From a checkpoint of a small transformer trained on Wikipedia: 805M tokens.
MLP neurons of a small language model. Each row is named by its layer, matrix (down: output weights) and neuron, and shows model dimensions 336-527. Each number is 128 + 24 x the weight over its row's rms, rounded and kept within 0 to 255. Numbers have three digits each. A neuron's up and down rows have the sign that makes its largest values positive.
Before each neuron's rows, "raises" lists the tokens whose logits its output raises most directly, leaving later layers aside.

raises: " later", " earlier", " previously", "ists", "now"
L7.down1668:076199152160118133162129121098085139145123125133095076132126155106125155136169109141119125162105099124116144162113136125144091171167155122126128093160112136092148132152183143104081139114111160118113114137158140116153102118098121119119140100120155171105148130122134132094132146121141180140131163112156144108150140093122128125123127162156133083089125179090111095119099149163139063099121140201155125142110136126179156077140111136187085097139156099087124147126139104114126099122148144144154114087149080134145071148150130150112139182107127125133123124141152182111094135166109134100

raises: "s", " events", " volunteers", " news", " forces"
L7.down1655:143103132122142122145125119138124080106161169160117090088111073139129159106148166122166144098195146158113148113125121097138116090144125168141143109136105148124113079139155082140133113138117129147085133146178091119086142127121117142085112132140146105155108120114143140147183140067140149146164197173145122135150116121177194142134144162118206109104144112181138142170190093135104121147095107097188109130114096156116120137128109164178150096095121148170135136145122168165101141145111095126100074142118130103104123135113100136115146146125121106110118114091122137141132123122128094114

raises: "overs", "over", "ings", "back", "lets"
L2.down1212:095106136122164128107156159154151108129110120146150142155118084104116126138114121131151119147174153093104133131102118126154088102141107143145184100141118146125099151122121152110165121120158154124128095140107148131109151130154162089128125129111168087114155133160079109156158126170112125140122120077113119138142140154162179100108118150149104149155147103162096124135151165098139109134101144152139157090145123139149124145092148125115151130148109143161149101130113159108109087086156112137102109091128108125151051118095133162109141161093131201108140081099181140151104104128109119146

raises: "|---|---|---|---|---|---|---|", "|---|---|---|---|---|---|", "aged", "ages", "|"
L5.down211:153127167135095145100096107135122144099155159150093135138131133102096106101119106142122146124150125115125158081109147140138128076092092166155111138093133119160140169113146125116118122132149150111109119148137127084166111090122159108145139130120103125098094131111138121105121124133115111144165117183130146132148103142091124120137149120105111114111152113145093103118126125177158112113125143104160113146120098111108153130149117072124111130122163115122086110171132134164216114166149123156116104109124184112131122131110113118133201161204162102109138112124099143126143105142085176123

raises: " many", " other", " others", " those", " several"
L5.down84:135130155117134132127160106128114119102149111108143139146114101118120102146140101132130127147180115131141113111150163113124142121126111092181125174148109148154129132143161141141143139128147110147156134150135088129131147130119084127133108076140142099141155169117157121158118173121147157118104138097139116126152105111143168130117101161069170120143104134107149111081142164131141106133121177110116146185170132178110160085119102119124118081149132163141153111097130094118094135117098126100130116118126113093111128069127119114146138152116121130126127120088120134156131114142171148199

raises: "'", "'s", " and", "’", ","
L5.down125:118126095135137124142130094091133131122104146143125125118150106123142123128088151113098112135134140150154079142115123154141127118123124150113111138144110133103130132162138130100126143097150144110110133162114133094150156161147127109133123131167116127120126129153126118075083068132099103119140104088158118096129141051104132123124174107163125097146142143128137120103183111097110119135101135175102143085153113108132130122142073105140091122119129121151118148121093093067119058163117138143165120127115138140091142138120080138135116132144116109139124173142102144118152116158127105137

raises: ",", " which", " on", "'s", " itself"
L2.down322:130125051137106178119106131126142154109131122156113125095108123116131168186129123181132127103161158143107102102105126156160142094144160109159131150137127120134157123113104111111150181164144135095100141135147095129131146143121152126132116158149139117126122119149160075136182127116116114128167137127123134121098168119108126088138107105129142119103122113126116131151154109117112142130109141129147121100162129141104110098097114140121142073154119113137168134140130143088115117127142137124146118175132171136132137098106166134137160123156106116123116149187143145137131132128140155106

raises: " it", " how", " him", " them", " result"
L5.down1492:148118163111101132114130160145132142097136121147153089117111131114135097170113145159124197099150116111122100134153123124176105119125128130131109162131143095109118174116165113143123146133143116165125104163106143128111076163139166132169102094141142121150167131156135084085119097168127193140134152144129098094081127092118118106137143103155175139136106130111159105141183118124104092124186086157157152161142126136074106095144117160099093115096143133086107136138095066049105123086164128152143137154114151131114135136117111134138122115129126124102088134125131173140117116150176143139

raises: " however", " Other", " Also", " subsequently", " Another"
L2.down372:119113152126145129123134153175133095154131119119130146098109097141098135110135140096126131112127122120110169109113117120129111140101139103121107089136147125137129152137146092114195131106120127127214122098113111140116155166104100168123110115133112173107149099176167130169121115088141133071120097101105148159173125139105126192125098140134139119121146075086102135161123160150188133147139148165167142132111146102109116162173133113105137119134129136129094162125136126070146139126157077095111129148179094122093125106174078124117111110120133135098105123155162111126135133143127111107

raises: "sen", "asc", "son", "ath", "s"
L7.down636:124093145121114125120132120104117113114139126141140139118150111061121172165109133135126166151138098105124150144136134107089140155098149114091120113091149157124143117099145123180112140114139120102086143132148114139149090123093085103090194139108167112130125097129115137156109160124138137167087093101100124108160131124119152125141110118133129144105121116133183093102123132150135150087136108154145133095115137123152156170160123130185093152165139160136130125109112100166121148135074114126115119131151119080117136160149145149094125091102128104162126106120114165139108082154144123141

raises: " 30", " 25", " 28", " 31", " 24"
L7.down268:111120096111094119143186121115111152174133156121132147145132099109122173144122168132113102127119158164167125124119127129122108125150130155140146094113160144118129187055141091099153119110140115150161106129122108098117106125131124113105124094124112129094145093123095076144121130133090173129142091068158112170143132089118150133113146115109120143135140138145129108139146148107091133101097153129115088129161116109100129144120088145107131131114139140155130104130163131098114130136136104142131140123143111164105136112131137175140140113157126164146079107120102144115132146151120125123

raises: "ov", "v", "iv", "ova", "in"
L7.down1540:134165119126108151126111093130179142137136104140141158161138153132149117134120111096176145128130134135125163137105106123111145134092149114122159168118122095144129126162125160143077118138117144136130098137159137089179141108169123135133151122157166123149076146131159119105118145078137153119150174149170132128126116155114146098091112123139104142132115131113146092142133121150121174143166085139123157142107097077132135160127129126076162136158103108120079119115138119169126141111128116118184160118169089140137110122093145122099142105136123131135091148108126108130139123115128152142

raises: " begins", " was", " has", " became", " began"
L7.down1580:119123122113097116121133121123163157167125118092166145154123144115161139115079150092119104174138150145146152139139144147144105132166142138077086091147158144092104123117116129129101153138128074101119173094177107148154156093106152125122131068168103122124114081099167147120130110054144092102146095104149144101127117127152135137124145077148113142120132147121175134093118100137083112178123114098136113124131091136156120114135121109124136140155122137153122088143135164090170112105116148191088122144103136123138138108124140153124122161116131148170132118128110135086137109147129145157

raises: "cess", "act", "alt", "ot", "?"
L7.down1039:152083153123133119112131109123133116117096127116115138124113117160103138137157102125140104109155158150140154150124101133128148131145134079094142114112160157082133071106168100123153112128135112127113156153137133084114128141152143108108106090127140121173155105151158112136133126154154100139136140100126156100148114127214117135094092156145137098080146145144106103126157144138111133097105142091121114122170133146140145171137093118105118135123153130144119128126118141255113121124151114113103112164107095134127116122138114151159085127145080103121142118141108118134131140091103123134

raises: "==", " ==", " –", "iz", "\n"
L2.down1262:143115101120095139101119160147152090086138109173126104146115155127121133167140115101120160086104127072116129140131152131161156146102140124149096124142108113118129132116089140143098106121145146092139111168158127142170117095103105121148134140130152185103113097145122135149137141123119102160121157144124148133162140168152124140144144097110065150120128133121105126154136115098116133119136146150130161131125153139153149108081142149136096141097138097143171153140171159075101083117113123162147130136145143130116129135109141136114112132126140146113120106093136120141109117092168136144

raises: " note", " reviews", " account", " report", " reports"
L7.down1538:132176127143119119077159154143135099124113129159167102135137150118136191150123145136132087144147095121067142088141135147119133125152109133115135120103136133147169136143145131108146108146131119124150171127094164187105128162140164164143130102125115178148156124172127126096125116135153119149115138112125121150142133167082131120127133145139138127116099133132162131127111136128120104114121160115129172139080121130122131130154113094154143154145131126128122156123145115140153103149155132117128159166115129122132163116146142084160181125150135134158133130159136127148098150066156124159

raises: "\n", " ;", "hi", " Other", " Christmas"
L5.down14:141120142147126138139125152105148116123128120158151075131077070134115119118133132091112139109144120117198093112090134126134116118090124129126097116145141130134134146135151141130160130111136125160163126168140081150126093137096113122129055090121113120123150131155112125104137169136146104118140102149134148129130131098120120117153150128101129134145119139092163136124172114157109134121155131089086134145136136128147144159139144129140145119142088094141148144177134113091067138133124129140126118112147119083171147143159112124077132118146153172133114133144130157141101163145121076189

raises: " days", " months", " weeks", " years", " hours"
L7.down1013:176102160106146126111154149139154093127133153121110119125078168094174137114138137085183118118149150125103100131084119104147183107126116123168155117115129134165145145138096115144104156124138120136056140135128106106122129143140117114143154071161056140135150103130135102112100124160170134128110155097155148156202132095137103126129184143137096130147110107151091103126173153165148133099125166156133103151141131106138123164162115125130122143124117130140116092159083110076116111123135150154130138077120124159156090152138133192105117121134125178145145100110126143116132120067123100142

raises: "ela", "uki", "ew", "day", "eman"
L5.down839:152117130120122141083133121123100138165122111153118133125122138073128163117114175125128149165153121153129183162130144145115140082133112106171133129127115098156119114140117117145151140118135135156150134120114116105119096131167104135146170096120176133130150119104123164152133102067105074121086103132113101090131142103147128118100158189129127099144116130112100128143169120125093098100166164160108126089174104151105151143141118150150110106166139141103153146148132111217178158116146105115144122136101135161120167123135119145137129123123136132097114135145132114138139177147150098128

raises: "\n", " Other", " Another", " However", " By"
L5.down909:124147142145139107127132155134099116131131102125151085138121113145116130122108113132134127140150092153097115151134124123139118174140149129164107112133133114138147122109168138106137127146126106180216107124143106110110110134135112135113088140145158100112168143112131113133132133160119142113115101164135143143146144129135113130158116141150128129136137109126133102137126147116137122121172111131149128143130154121153137162151138159134142105099130102134137104115156129008107116127118137125148105133143116127103115123148138133142146144126132102135127162106152121144114101108150134116

raises: " years", " days", " decades", " 1960", " hours"
L5.down870:123149101148134124119092170139125150054140115093136135123112136144125128148098118108145113094113143207094133151133166140135136133110123121118131115141116155150113115139088094140107171138105151140102136138156159122167126095138144124133122107177102156132120116158131105144082157127121111109156103145159105144144103132142147129124094139088106083121111119177133141095156128103133113136125134094128164091122114081102114146125165104119120112148076132102166171174060100127153120123111102100090136112107194155141107129139144158123114096120112147098110119109113105146083112108140112105

raises: " others", " other", " even", " sometimes", " provides"
L2.down883:092141183194119126093115141127119147104158123127168132146172079114136185148118145117138186118110112116153142130132126158134170151095119087123108128125093139125147134142125119092119152148076153109166168129133130164125142103122131106124134120132126136131167114151140105170106149102137178090152147145182133070067135101145120142129151114103135139120116140126151108102159156150151140152141101097120108131145137153159136133161128106123124152175118156084104126161167142068156147137082127098118128111143122104104145128136137161116107167117131140181146168101174131129123127148146132115

raises: " has", " is", " was", " does", " can"
L7.down655:137102145098131129176116110147129164117173140110074069141119108167190149136108153130157092087147141152155128135122112136098129133178078083111093133105127126137070126156137124185114109139100131104147130115148147135095154183140145139091124162139149113122134120140150111141139133152082115098167109098144133090142110153052123141143155131139099132129108165117146146120123097131100135148146107141130129113088156160147140142148107159173139114122161140171130066130151147071155118094150144123127132122150139137098132132133090103149127163069102115113151087097105154108163165105086162172

raises: "\n", ",", " (", "-", " –"
L2.down797:144157167145126129133176181155114111121110103118086126105116122135123159145114116145142130118106167133138114120122165113135176157126173099159142138130124100137111147147136127126132141142164140143095143116131159136103171114060108090144130107115136122083095136132119177130098127133148131163116143104145120117119131138078129172115132122109140126158128140147100122148132106176113103118121144104113118132138108125154098066118134110120120102105117139122114148131111215117093120144144074121110160165115133153115119120122126135126152145127098193100136118103091119123148110087108085094

raises: " it", " parts", " there", " background", " them"
L7.down882:122089151157111141140160149173122124102175135147156121106161113113131121108153108105144130131134123103130146147142078078125139155099123150109161137134163132112141136129159097117189133188143105132140125136158135137113124155130113139180094106132114120109137128143163146149132103101136149112131137110096156182119139124072163120126126083139097128154154138141143122129161158132121117154128129126149137156101135123111124107145140094138115130141099138133107110117160137075156147091127126114110164149147130093125129125119111131127085150139152130091104140130097116162155105171111168134

raises: "chron", " events", " event", " details", "ays"
L7.down444:130162113134093107141122173096103064110132140145111132099154130095212120155074147125085090140161081109142133128132123065115108117103138127127150094112123115125107164131119127122071165131143139133091123139105131213148107127103172163172098119106103151121115147147151143134157135123132118104155123133092132131112140098122132104132154107107104135135117137116131081135159109097124113111124105118121099093136140148136151091134159120161102124113098171117098129139089136147130107144123099106129145129120138145118109118136144120112120142097091130145118091141093124129126140130167121127

raises: " d", " /", " c", " ?", " –"
L7.down7:146115142143127133115107138146104105159126149111142157115145144160145130120120129127137127099110110116120115118171102106142119137134138167128125145111120117119112098109112104113083161125144122116135118119170129107138143126120152181109125165156132142159118085139129108140138141151144178120107130107145113130143110146152116132129099117157142155093092124114119109139132157130157123110131159118169149124099143175128166070115149113110105126111151128150112115132111109174123104113149108137096111135170129150156160115090117146098106150129148147140149169109133135129123113160112112120

raises: " became", " came", " grew", " went", " gained"
L7.down56:146148116126150061146079119150094119115132145092134106144123154161124137093130112132122131133091093156139097130148122135148130128170101117151135089173118134132089138116163123126104116131102134137186132135153092105153132154160129076146117167149103102126149153123171148163125121127142078107167085161139146162159108135120141102072080089139108149130106145143126107076099132153118108125107119143115088118102147137153159120094131148137126176156115091141108098128101119108135130120111120143127102105150104117096135128107106135078138147122112147133136160113175153108186123143136097123